Weights of a small GPT-style language model, trained from scratch on English Wikipedia.
Size: 11 layers, 4 heads of 64, MLP 1024 ReLU, vocabulary 777, 9.18M parameters.
MLP neurons of a small language model. Each row is named by its layer, matrix (up: input weights) and neuron, and shows model dimensions 0-255. Each number is 500 + 40 x the weight over its row's rms, rounded and kept within 0 to 999. Numbers have three digits each.
After each neuron's rows, "fires after" lists the tokens most often just before its 100 highest values on Wikipedia text that the model never trained on. A number after a token or word is its count.

L6.up774:500521480511488512529508481399567530525515508527450531525529537512461510449539497458485482462486495488493496560453552490521511504516526484563495501428441522530516505498428526435467474580520489538484524503536499519431492529563486492617481462493544480440462449557485466520495495528513528474435550489480534500522490513532472529523538416472459455515512590545531537366461450455537474566515556560424495589464443512512594498475517517522443505516517525464561483492465505577476484538488561538559496393411478514505563526510439459535542488497547477541483507521450549507502503490500553464552460479449381558541508453491489494499468476450463421469468503498466474440415520487515513540529456475535490474480603493503553441483489454455497539539517554454496478555552509514527498523501457
fires after: "-" 65, "P" 6, " (" 6, "–" 5, "A" 4

L4.up180:564508481498486481436459528489493608412508457472498472478504502552545515472559539495492509463495514523502500492475529478470500471549513561535458499429474502519508448494424459470486469562483563460508512475564450505467526513565639466502504489528476442533512544517487436564424547490525491421513437479439497537456552562492548485476467490550523495537533530483558515573555486494566436482497552536524449432503518466492485582512555564535462507448408529459487525525534455523491492510544441516416497574423504511481480585535445548467507507534468440569447500500537517462444500480421484484441522499487504513513476523495544520490438514465508490508545502461487541556494499545477567487496565570542547452509481393492447480504493450464480560481483535421450478465547486507492512468548461
fires after: " M" 19, " A" 15, " C" 11, " S" 9, " E" 8, "ug" 8

L6.up451:424483476561484508473496561461471481490523575422446563503494484559484442478580528540513500549557481557443486446444480517484524480497427538482459432455499461457503479509409629524533504506483457528492555561477483483531436508518498504536520480528480498500471512438534476532526522456469474469467465452498506475554523497520480483496548474529522500516450489485554479458509481415515522572567448524540515597563455506475624491487468540485478479472494537433470458497457521611502498560447527443520496498479513519466476513403559514572501528496553493518496468518563486556489493542567570457565476470460416535515498460507419533494449482530520448446498474517512446563438515460520493487566536487505454453474586501482513548532471541504505487537517501504449502542563498499464486451426490
fires after: " P" 15, " pro" 11, " Com" 10, " p" 8, "p" 7

L6.up760:458479532442475469404477492452448522498480474473519492543529486482429523520495488605505531462505562571454624464473491499491520552489443523465562490508413522449502481464482524554537498499522505477537537542542415510550518468459547547496475515516483574533485515504524478495475501456589494554508517468570501468472527484484521472485483548512558442601496504557491486518466503477565517511579501501470536473501505529475481440484484548501544438493527592477497554468458505430517416496571460579447543504440460513441579476495542509553495497506491563447463450467434520477517502526470551515502482461522535511481551467484441524443477466542473477524562540534489448428480465509500550431527579491461525524475535461601433511410519506481533498513573472507497522529503473549444507477414507
fires after: " o" 42, " al" 11, " th" 10, " f" 10, " Th" 6, " O" 5

L8.up38:455504496433518463463467500454578509502486475478486466471519465489417562510521567575520493558538472534483507591439457515465527610573433521577509449499452523495502445421436543474517481523422455482546447506486447531481587532475540484572470529428498575450477511546479463550541502507500505518548505410504552508488590483564536552428554478479570483502564500551571521460498487481479429530501526544480515514524452457518501495457498478450499459484456543509462501507497516555518492464535422491506442466443493486536562515539514574490469483486414541529517502524537498522529409481490516486464444448496499464547468452450429500522515460558462486521505488504500561465454519539494525534529528538446560479422466467494496528482542522483535441497511552428475503596499535478513520472475498
fires after: " pro" 31, "-" 14, " Pro" 11, " sp" 10, " re" 9, " con" 7

L8.up650:387510479511522506565558490469567521406498496468448568475484484532419477524494513503456506555560467567510531518438444475501499524492565478488532477494450474479568530467474555476476458529449523492588516528485533512494506566496511499539510546541488484506446469468523537539498518529576498535500500480500453485458481411571483478479501554536485483459557565475576535496499480471597510512562501492491488605468457499465509471488497561455462489470522461456571489485422494591481518432494508537507487540433502489418443507434480506616606571481502560506519504424520472491512443450540461496500490493503510577508450467495433509511467452489467465475502468497476527484496576531523494513609538464482474458492516489470455562519502567457478463453510527419461513480528561537481471532489520
fires after: " Com" 12, " con" 11, " P" 11, " p" 8, "p" 6, "ep" 5

L7.up957:521499597487479497514510508415561476482445447455434536493500549488488493502492545488461523420479443556429501496440528525477605547509551445505488527479495477552567437503516513454476421562471546488460461499481455474534510494509498466525511561492490491450438481548491473487453483557583498451499567534496484481539505506487510499487478509543458521497528450503548582534544416484505538507535477502531493599467523588436504633494459485507506517467474516521544567494396531524514426457496494482425509486507526448497465504411451543498535465465521447574521619489479510453450494532462482456505490515460450498534470506477471542456547528476407533485521476557446533451565509529507517538566496518509493539501496412483494531553480538493495449501452473481425463490545558499520534519516510
fires after: " D" 15, " t" 8, "a" 8, " P" 7, " J" 7, " T" 6

L6.up404:554435538442470484478507631507474490451399483440496520510522539498547558499595461564484559507473464613488530472455511483509588423509494466607492422467507495546534481443497497481499442515499496498527531563511490507470444532538483431527486528565518490478541511494500450473491574513541504462491495439497513490487523474521464488416567529480587521576496458450592488536549509472492507512484493532514509551585445495498486476482514573453531514473416485541538536469490462540451459489495479410471501436531521518495478512502498507472466469467486539540527560488560496577566468470502455461512474493532448523525521485492562550487548425565470555575563488484457501499516491503467511461517442550494480523477522458457484535512453497552469501504477505553451466442532469472535477503396502
fires after: " P" 38, " M" 21, " p" 15, "P" 7, " C" 6, " V" 4

L6.up1011:467480496521510523494516468431516474504497450503472495509498461444432489433488520487535475480504567530427474472485572482488607484520404507492500483488455555485511482439422556529568514501528516516489543490568469504487509464516498545497469513487447510507504478537476506470477542443554536506482502399501506462578544513461464559468479582543573476555553464500522499511488497478525502511513550560460475544512510522419554526489505498490576484502411526502528574536519501474477480577529473461518533483481419488480574508526492483464462448445497568486518518490465486519546489485448571454516470504508480512550558521436514530456511443470492530555570469546480518504479484465535577459512587403540509440549561496533416501466403494417492545482544565468562518491549501476463433471406426
fires after: " O" 49, " o" 34, "ly" 5, "m" 4

L6.up605:570488534491471519526488563524463517465477495482489539559508553444412436509581494550564483487442501521457462538496532485484565509501481558587556495495478556471494522505454497545497482540473476480499483468465488547466566472498499581493559444535539512476535485562421451511475499603479560508565495481494521529419465534522533450522440468528500444538529558534491468528532478511495497510487579474530498476512374527577470549497523607494531484493460473485499511504494524505505462525551479519416446556469430507509545504510504522453554439525470552556480505440500456471518479439396513515516483512452443520525508498511589516487410488450514502536498495542513558513503482500512536492555494472520523545482522479559496491450497403441486458527492526435439507471556475503499452396408544
fires after: " A" 23, "s" 13, " to" 10, " S" 8

L4.up994:535477521431464470506455485525449572463512492443510534488519542555512491454528499508493471523544554557463493517456532510518534563508398525495493483500511481471511447464510540452435489514482546521490521548482428572558417536507496535488557549557541532555535600513537504576507528417489479458495427472496441491451506506514535422437523485469484596481461478464488505554531494473541482503510460541498475467567516491441498518501564481506521495490507591490480457517471529523510409501510501472468477454509504535496489579427532558550537548491498451531488473422603508479522493462458514525478536477501465493505513545453555533496435510435513481557559505513459583547436466513487532381559478540589507498518535473521491481427542442471476548523438478542434478506430548498574523494460472
fires after: " M" 27, "i" 9, "g" 8, " " 7, "er" 5, " C" 5

L7.up611:534399472434532490466518499548478482477468485459449545541471500484528469498492429593516512484507470585505552417415481521427475582497510465578551482479507524511498491498510534489475445486450590489502447586480528499517446513503517557500560527475569494530480504578473491491514503457542432514454478450513538520465547522519531481510563445496432529558457492513488506478551491423556496525473507441486455520544520523513534497498521499472490456495496516496392485434455520579500479411550384460538481455503516549499531539456494516455508518491495578554489555492491498455583524590409502550499577423465444504457484550510457508538561498578437488516563536520513506529436497466469494493524514519529541493501483480495446538510537554522493502455537542474455472543479507450549510498435489
fires after: " R" 55, "R" 15, " r" 13, "e" 8

L8.up106:473522500438553455543531507443565439502505507471509446535417507431500569504505523555478495502598526525541492528531485462525553543457505583490479500528468535484559513483440562461537497478470490507516438577502472430484509491534493527510525534575499539459402522581441552536476609511477504509473435458506554506496548537500478508502514431489476485498519475544447493458481486479459500534498461513478475539404501523503496483472581469535486412557504584495489481520568523447478475440492448530505455521517442472473507473449479411557505536476462507501521501506508524510564427513485552557510515540469446523557489521455450550486477463538493406501488490536449548496483445541514452544504541554564514476560581457488503562506530485530485498570419569472439426520504511481431441513458471
fires after: " pro" 69, " Pro" 15, " Re" 9, "ro" 5

L7.up448:573509533511471468507541475467497529518489484494545568477549472493440583496542473561473550576515504504513526479500471425470473596515539480526533522470525505493501480464446509457536473573431492527533473537532489498505453534478530486501445549478497573469426557469523539533477533431450519522461531554476527529514407542517442470462469447510427505532512531550565565492483494524491525500470463491514492488511411547531513569451570464545544511454529516455519503458501452458495503494535520468479487550526457500511532483412523534534539449382504500460490536514481488441565412542482525600395389510500477492530472531424477508449514496429512450501478520575426421533496522500508524501504549627519529478489504500478504469511489506483491505422524513452464480543507536524544548439506459
fires after: " " 33, "ec" 11, "c" 10, " rec" 7, " Le" 5, " le" 5

L8.up548:438528467571509511526561459460582519474453524480433502528472464515411501436500563461508494502451502498457537490507490480532522465580465543537493462501455548491484539494497484440466536514574493520498511458506450527460551471509508549550450518440512525471440445533441440582482517446439510538499440538566554513507480527445481479450536428486418460480491573576520500472474496491481490514523538561521458501524438464469578525499554537541498540428478545541571528541472477521473510537519533547538472498532536516532533468504463507530470504473529528542462512495505517468464509490444485515491502428483463613546500556451450512501459509458464451502445495501499423454430559468527525515504532558495499484467560494535541505529487378392485584512477512497484500603518409546549463482483448
fires after: "-" 33, "–" 11, " =\n\n" 7, "c" 6, "on" 6

L8.up718:595444492514571512472541503466544562465518510492495550435462507466458489462449452460501471531496518525465507499441493500469571493587504456545562408503471539520531493458472509517471420463502608476483501559469515494441533458610449532504505507434522524481519480562481467469528447468504551514507550440463487437512502544551408519510515498478462472473485492555549483485584418452488453465543528538503434476507500576487471466501534536499507497459500501517470489458488523506502592480621451491453505434488515507516530485486504469490519535507443552472510459429451534521542503522497551440540539512485480550482534552514473524499533563579450499528503463531443555482447522434457494551502551520438547471507488540507531551418460457486465523552483569480469474588456562493447482482451548
fires after: " |" 34, " /" 20, "T" 12, " St" 5, "\n\n" 5, "°" 4

L8.up730:504498548487456527496589509484504456501474495471482461485412500450432512469553504476504454479566478536502497532480510415503526511470440483520490423526436525531529534460587551428557516543459499466487466547476474539540530559522472494541601548436506490450440498523548480479521494600521477498545469474462439441483501513566545526470470555470461536487486521511579546500507451504454513474490553513508455557451537585419507573466443457445469457531442477512490544474534497504564521481479502498473468581522548483521469574475525456547544477490420518496582490425494453486404461496484504467453533451468475506557493532497497512488484446523429482523532441574453532525531513558469507489583505526504471490406447482504494495510499512553435453574507573501511472543530443486557475477520513
fires after: " to" 38, " t" 15, " T" 9, "ro" 6, "e" 5, "v" 4

L4.up28:531483531532483483475486454479530587510517514468465490515447494502541542457576409491471542558540480521537592517524567449507522518542531447554532549461466471539522544482440515502511529559517490508588522514517537519509439514482545511516503551515485520425437501508557553577458551461489492543453514514452453488530464573483412462462477508505423523560546503512461533454414469475508461499437503529485466487596488497466576518497501493537540464462517524435489479465495459569501468429524478451445521498553532507480526572498462516490497508478493454441484506562540515550549508574574490523505481483548380544519488509429555513474549509493471436499484412580423458520453517502462498443520456576503516527489488513493432475490396435545416481492537466478501501519520520461535479516499474
fires after: " c" 29, " " 22, "v" 16, "c" 4

L7.up250:504472480463469498513453541418551467397486433459519517537473485533517568489622525492526527578471485529512520427426487446481509499523463522551463491515339468466577514459474575470508515546513511497486510537500459525477485473525542462482502481512533478435488463469539546493459541491466509472492547512494529472592518466550497435421483562436608478513410496513495513530493467480546472581500503566482514483469509522424616530466485571516553457455504529523464531514437496514464516550561494492526528500487510485500529532503487480509474481494503576527459530457522504509445476512529490521467482488469423501545478507479516506418448461507525560517547522535498465525459458522481445491628461514508492429507482508538548562535483547483475535516482529443510463562519511499549496444438449
fires after: " s" 34, " P" 16, " p" 10, " M" 9, "os" 5, " m" 5

L8.up67:539497487498534453484538496497448534540502445492486542491512491407473471523470440483477529493493509525533528421443557468517478551515545439530585465442509570451472461508529508548509471548532566462526493541541448523453534481487529501522503524462574492440537561518533474463488532529590506476480466460467556511430561471480521493498557490510480565531565502496489528545516474512494419492479527572531471486519528534408514461449540508513495486505482513506504483454521571525535381443494416527537509489562540584395532500446549501474508513429534517538482486484486495497488541550416529454432534493504447542503549542544481510444452533514426478606531526488524486548484578481522502528443516528469516518543502412456504523538446546474516483484600477458488477499465545439547425510436498
fires after: " R" 38, " N" 24, " D" 14, " L" 9, "R" 7, " Le" 4

L7.up602:491500491439475490482495553441548470425488491443487575524538505527517501514593519426479503469468464576454528535441564515469581479489428540480537513501464529446546449518406545490462475510474523492537497549429505460471488477494469520511480562521452454456426482451450477507527523518525495561492557424502484460538516428581448453469488524593504495507511429491480516482568473438524491533554480469552517570498507530444532470528580549426532469469481529507481541509461473512492480486544519489497489454465491467470511493404504470531465526490513589529527576495488469571509433568483509486577494514500497483544516464397438545480539496532455528521517506565455511441508467450518522537603471468539489438559512447493530534522493501503471500508446490477412478579536460494456469491483426
fires after: " P" 45, " p" 24, "ter" 6, "P" 4, "en" 4, " Con" 4

L8.up64:423489561449479510508497504483602497544549462480512385472456462455426502523512525544513467477517496564574466459455567518436494536520435565550465493477413519521587477542418556478498476541475566499519482511471530521445503496512488516555502496534522544489420517589489453542523540492478492502496519467487467467547492504494424568526537464463483484510506461530476512506515463512501419523550492532475470539526500581506560544509486418511519475487425633494477560483536497496438532569490467549516475468455519524516497490492503481508517494528474494462530479486501468515515483452486481505476403531532415521543444488432523527408507490554471455499513430482469411520566551495486481541499537592499536533469520442518418524539464503509507497474510562486505485482551595534419505508480509
fires after: " pro" 26, "v" 16, "os" 9, " Pro" 8, "a" 7